Weights of a small GPT-style language model, trained from scratch on English Wikipedia.
Size: 19 layers, 9 heads of 64 (3 for keys and values), MLP 1536 GeGLU, vocabulary 15364.
MLP neurons of a small language model. Each row is named by its layer, matrix (gate and up: input weights) and neuron, and shows model dimensions 432-527. Each number is 500 + 50 x the weight over its row's rms, rounded and kept within 0 to 999. Numbers have three digits each. A neuron's up and down rows have the sign that makes its largest values positive.
After each neuron's rows, "fires after" lists the tokens most often just before its 100 highest values on Wikipedia text that the model never trained on. A number after a token or word is its count.

L9.gate1211:537548452418472483524487499516490486497517561467473461548489501506462443470472464564476427446455470411530454640366496412548480432428586557575506534461601534485456489530507564425602520517498556557534439542549512495506498506474446543440479486478512539543520582502504416540463476409449489558
L9.up1211:488506456424454467461449534449542463425481530431494547432612457471496491549473455447506470458443458464413470549450488385617506510561560583513460559349471545540501424529538568455588468557478540518522531502492443457507409460518474490524576490528520499513486591499602502587491419543521547435
fires after: "." 85

L12.gate232:524382475531420501602526535499623425444512549589520476529501498498467458455465489398469542541528485585439469490461437455555518486490446421487515453542457529490418513550512561541409457434459578472549568446455503485442496550523492501478534534518555428425465387553478472463524479468475461540
L12.up232:588439515507510488531412499483510526466516479539494472543532591563430500389446475429447531477454535452512457512469496594523449510516438449554521437496508539457475617486446493592438546475545497476555575501398542572472469500525421493577485460486493439547509571451446474393486467467398428554
fires after: " of" 40, " and" 7, " the" 4, " United" 4

L12.gate249:505463468498458509544566485487449437525497537461497474468483457518558386509414577570480498542377504467468525563482453486560514466456608458465429521509465518473611524472463566541445566520577506423422561473494493452591500512448414442431564478607616557450515498423466595438485550506456531412
L12.up249:517406413545471524528536479553524525572377478497535493534497560484567447425492483475487440499379446563665573531516478598524519441468582562472447445543475578494486574538521585463521513447582501449469501517413571607491544447563474415480475558494527569568509454526584546498559516485505547459
fires after: " this" 29, " same" 12, " a" 12, " that" 11, "." 7, " the" 6

L12.gate1121:435449491492491514444519500399474579438520407539533494456473449463533603509493499498478559504514519426438510467468553464509426503470529615460405448521432491616451502579452513410459485494444538494520568446565503551557498547513471540459435505520476497452457467537485558557492540474472426466
L12.up1121:499475451513433495531519479508480445477439511556509560574458465505426556493397521537435461477565534468574518530507518553551458497528483509456459527509483469598426539572465500454441553485399525454494563581547513585464533495553541501494400531517467532491510472535548542488560548487546482468
fires after: " |" 34, ")" 7, " -" 6, "2" 4

L9.gate1171:515480542433538375538506486564458469481495500472540498502479501531495549430512536549561508523438422469439509580459510460562512435531565587549493531415507495531515441518555595432586530472433547536518436526456543463500501509493424558486593479537566510496494543551555419592450370502465431444
L9.up1171:447479437441472473471462517506501435469549542488549493440582538442475434576480497512522512428456444405411515513420414399555536458529532508568523508391574501534429417473527530452523452490498540481564505448486426480548482461505511531492494520563546511491400548548547442531493516493404414466
fires after: "." 49, ")" 6, ")." 4

L16.gate327:459593540462529512574538575542569539465540510465471486506450490539459479587452537467586520501450500477580459521408485570483509436512494450485473481553495507461524514354498409478444496476484503461518431447419512536492498531568533480556488554517544443534529453422461403515462389515478534603
L16.up327:496512459538415398504487486574552451517470470434581516467522459508522513516544549511534514460528488443507488536473402522489490555465555513442432571563432576496461479532488551393440519506429501507425477447503605461404517494541427639450476550589481508493553527553534380536408446590570419461
fires after: " |" 45, "." 16, "\n" 14, ":" 7, "-" 5

L9.gate1248:528459440544603487458369520445535491514498437501516535463436624436492499529529469581472471599620524509534504471446504491536553471483592495579481435548501551441561593414528471461555414515549443477485557462522471460447523487487537484463528505402473460427528499558451524464498548442459522502
L9.up1248:523523458499426499503485405590443535498455505426592588491537521447538519528512491487581542452459498544507477391527544463420474484513495487512431465423543533528550435493560488471457618563462632505448500513505477496546512488463550509490587461508465418436511567483488411543489535395416479422
fires after: " 0" 35, " |" 10, " 1" 6, ";" 5, "0" 4

L9.gate1360:488554455512538497494419479536390446510565501501437496567605474509551477531526518542552479449498528488393500586438527452526482442570469502531488522438515489532373538461437501556526377481478565489476437461459437555484547563551516455447462588468503403497578545439524504559417433433489509462
L9.up1360:562480473566536480557482539500546504469530471487489505496489474504446431484493507592514552475501531479442549451398512441675437466559438512584580480537471462494509496451514583465523528584492562598566436444516534451476441431491473495475505482547520460458473495539504493583456486426490505466
fires after: "." 34, "\n" 33

L16.gate691:572457489536439584534523488457505539495428456507522460525549381527464522500460519455403471585559482476546541524468531505536482418549435455417548486480564541538552629498561542582518502543493488591495456412550483471473518529445490466522518456559486522497508501570540558502626456560505447473
L16.up691:514494512458550530445490580447508468530511481586498516594482500478517527528537580488510518577422511576408523426471412545451597414433484555439484503506527441452482525479526510544434446497540453495554399421542512585494545508480489425490516437399425484421569602469535469414515485538483572461
fires after: " on" 36, "On" 10, ":" 10, " |" 8, "born" 6, " (" 6

L9.gate784:519451431449507477541510523552530452465521575479492472562572475487425506517463575486506497434489515455420466541434521352587524468527565563557495560378546545510488444477534628428562497532532526518590494503538471508450488486523496539492542472549534471492451580528576425559442429463458444510
L9.up784:554529485409453536546459499530483431529520535458496488519527544467497469459509485561447454441490469418480504580419451430525446443518589534510549529386576503441419500491545536443553455472492540442536426525491493552536447531553501553426484527466538537548448578541540428579424476480422492433
fires after: "." 84, ")." 4

L16.gate1329:502508481485456495537496520485500443491510460651473522432519531522470552423451507513480465560433549470449567513431479473506414423538499553427495491411547600493485464467562477456498567504428446560459531433431580531497517527528574460462476453469570482522478447536552487436418501581493532540
L16.up1329:503506598577444602439536452460477475505506470580404543482527511474475388501461485421542555477513537585603456582531466606522475478508442479505403476503469517497462557549585503465553518540548460531557555494552505544527550484534506444575561508431458518515451516539571499515518489599523532565
fires after: "\n" 40, "|" 11

L12.gate187:264464539630526501549414466429453497479448503423424547469510394628436501533410522390520515569456512515493490500540601343549562566463505567516497546454545425479576465527443589451491555491504455510621523402492454517515531504494491430547507472505501468516510425536590529487572559557566499543
L12.up187:567533520408451553530516474547478516482438468571476467432574527446548521376551521484445546460458509533561492485477408559594502459592470429500491464555492563496410416518484481434447454557446454474492533545564429519599387595548510532532522470467464514566452515462448458469533442443540509516
fires after: "|" 52, "\n" 38, "." 9

L15.gate1223:411613457478484517453453434525430532447421470636497574484509473529529520499509464461545515526478522424532576546446451437535554423454516468409487450485501453407539458558525555463543493472545523502474612456505536545522535475479501401452523526518493473496452495578481451501558507569512542557
L15.up1223:506593513581573519431566511478503476554459475434513518510517479490480563605455543562566514581442498437472369471438558511506505520468487467517506611522489553550456427478487532528470560520504504508560560541505409502580543474486519540583524565399446461415465501550418476557548465433486449383
fires after: " |" 27, "°" 13, " (" 5, "-" 4, "W" 4, "E" 4

L9.gate783:570517450478539504464457470522486497600450530517393493563495493534517453450446508445511387435534436479503504595491461462474563360507571504448452580350508532504519529522505563458622518547461529453486463494515496547440452482445496486465443507478409507489459588496546467496440454421571430574
L9.up783:502467478401485423618484539452546537521499518404528496493521471538413465493459500482536494468493488443421377540445496511622543457523548531494514614464470499540541453479568588380513550448531543481568529436542435485512459473494481486516457474525479498460365575453477569529462479505594524476
fires after: "." 93

L12.gate1415:536422456481472371542470517545587566547423565494551570516506485505502485483520494441519454537509434432447522551458447459509499563436549521455427531508512448552577521480443522502560512490596435604433536550513468481473506507429467514549571510548464497568546452433544474432494403559453506516
L12.up1415:455481488504455515530482543495508447425421469480464585481492489498523492510472561473399522507462506585459588575482544555459566499450464435428401561456421453473476534389524474412553552524471568431490565488598531554476562415488456511516482511523511528489498486509545516457549592478535450508
fires after: " |" 31, ";" 12, "." 10, " D" 7, "," 5, " B" 4

L9.gate753:530573368482419589493590504469466429462528548457450583496503512436458440438510523478521480502474534520492429588424496437544571513503557479485475571486409509541590448506568551540545416566459535552514475497567521437523480578514414503504445515602479484529389476529514473556465435343468503410
L9.up753:524511527426543355571476532441489496575576466490496385584528480541408487522434493548566498511553511476545413530545527492514564523482505536539413442438511480500491428545492591476498530490608559501570482499497457585506614581447471556482537510532558484445436512565615464480551425443511541492
fires after: "." 79, "\n" 10

L15.gate1424:504520562485492513493509428549478525429541454533430542499410538496478566544456510569535467531507464406463440414501519537514579498419512498553505487569488483481503491433588573504471456460563480460563677484502451494497489532551425479527514562501501514418477548515452405503484423552556488522
L15.up1424:509529427476490558457529456505523498479582477470472539545491431466490397557477488503530534385467520470474488482468394528549457532518522517512514600393501490523542493471556533455594407524514599549508496497468487480552489507482466576521504473487540458530470488554497403495437462530489471356
fires after: " |" 37, ";" 13

L12.gate748:580584565482512509517517474462532473523464526532600546534441448562473436550482451530631469487412473500477501498557430416543612525497558475460512541563481520620572497526502563535515561578526537448447565478485517491430497553522504534527545503498536505489443493497519457467525419530376544520
L12.up748:532539569463455513536570466557509363507385532523534584506444437558455476531474402455509494510519467549512477474581522483485587485435520480429554601489533501521491560440476554477578514459466541462471516534533562457361532566476528496537497421404453608447523558490468436384455597482450521569
fires after: " the" 32, " The" 10, "'s" 5, "The" 4

L12.gate472:443466482474534490544474521509464458534416506596490456466566443478576544515519462467489595544490562461510460554559503454626537491516461436490445510453421401492485522516516396524504462498562524498523610457546560483487512559514420496471528514505525507447449611521526591534543399474505480511
L12.up472:572497546344461523509432577527495454535475526525531546520458543525568490449486527491456526594500480585555527551497412530516494436466433438422483487467486456343524523466531446522575479425611483521554519502519517509504498472458449480543426576396500528519528587558460529484453480435434491494
fires after: " the" 51, " The" 7, " more" 4

L15.gate265:530441486439479471481423487567462490492479502506490499613420476543551428552485453459498544496396549585475543438570441493543600497425484448461487453488605441654600470398525563528534498521449496479593530479494635471520591529461506510448438410432497522520519589542406540531538482460559531613
L15.up265:522493566466505473583532556533547464493461477465500546491553499446494543403451497458493555508475423522550563483568462532440440533490488422485507595509527375432495635447471447437497551422510543470496472526476493516525445595433518425479484453487562493495552506533504537492454532546493483464
fires after: " the" 43, " U" 9, " The" 4

L15.gate694:485561530466541472465584516465479599452438465499436646458560438350459482426528492514502518607492380420425472489493547497559542484551522458474502453439450462603548524498487488491483536477433482575458472389517461570435558510454523442420486499450464552512469443558559468499556483473426466511
L15.up694:544461567483499494519628568452454531467444486513478589517533501474537523408365577452511519514495455454553462594516501542569544431463520488476475537508414481440502480451478504455436500537393510453555442451609487555504442571584542479476508447407478613529530528581524527535530465555589409495
fires after: "|" 54, "\n" 21, " |" 4

L9.gate1390:478482417436491450534526473535482382482483525480491468502511494397454495545473551440541505388471474428407424517487482414588489464536523517578474519399556500527458487488536626443503476498470519557569476514511468473460497485498437557428508522535529418468442563500584482581432415489491487480
L9.up1390:540487426419463522517460445536438458518453548544525488499437501447501417399453418538482498431511398466505482530422475443550391508445528507532541461349614449473432446448518514452532549434472486467534468478569476536516454541516480545487514536541484511471536527580546423506435548468465477431
fires after: "." 54, ")." 4

L12.gate762:554588533510486557437504580448469472528509431602408523483435579502513462513497494511568522514538461540413499412556467544514457473527413484525445509486506534494459592451485544423483605478501528499445466547549530428425452465497416450547428604464519521462557497546570492492520402521524553539
L12.up762:475395569496570491571486407592475509474432474475558573588452512503508510600442507526496586488465550564611494498353510470546485523426447563449426451604532516483499463553530579451445444502556514535555485395543541425516521471438547480590492528542492532569544509474508500468467515533468504514
fires after: " the" 56, " |" 10, " The" 7, "," 4

L15.gate625:399462523443513484583466559491463521432509519532479550481411562607478564409479471472595523557504503419564473465516457586455542485389520580411528566533535497498604457465482552567482510468475580549498623413522563542519451532510438421529542440450490588529469470475434446559477515384545485588
L15.up625:520553491454475421475581468586544513425469520374492647473455533488426532497521596509535441526501560348507445451486538531520563544475547469448481536508505535553527506409510502486419440474510497532473493527579469432532415531514464542547480452510475532503472468459465531568431457457580446515
fires after: " |" 74, "|" 12, ";" 11

L15.gate810:446607500422475453461574577496485448439429518449545571536552448492487499518423604470539556551483458446595490540462518521457431540537512530421440551510560592599492483526539492442433531485390489561462540543497577435498492455552567574465502440426513570476499527500502506532553533533554511479
L15.up810:506486534604557507579449447446469503525462489504482529514578485465594515406490439506509496478514559528566517621436527550506527453502547539468453423481496555532510554560437611474565512447399434524562529544496613534471510458570557571425469578527535570477374470450491563443619480476477488504
fires after: " the" 35, " The" 11, "The" 4, "." 4

L12.gate818:556410470509489410504471503456474452459473490532494529520431594570460447506467591456556575519483499456489444486486484421556460545526507491555415499428516516433516527525438529489453564464544613431505536485527510399437442421564511479552437553441541558393516477504545458510504487445512493536
L12.up818:600432485536488519535519493486519472489530506615464578510419540453553474514528568541532584485528463534564455500353430456424476488435473474619488496485526463424495530522506469544496494399517551386427447519516534498444390475521467464451458634563472541497558449537531510527488502494499421462
fires after: " the" 29, "," 16, ":" 6, ";" 4, " York" 4

L9.gate1302:498470479393543418539557433491482446526534447520513487439473560498420515517469490504504519517517570462381467535398494572532540504526545512510478483567407558470521442527493460547472474491580485489463547481517466430491424466546549459437518544450526521498464499414467550483440496577546472447
L9.up1302:543500474447474542497464539540482584450490531421458559474498536404450479522532584517494484498568565485537433500486457525532492574575416530417457529505459513495469405545504517399534499490491487561477505474458470507534533489515441546471568507520474489513555476588496510530440524478540610493
fires after: " 0" 17, " —;" 15, " 2" 8, ";" 8, " 4" 7, " |" 7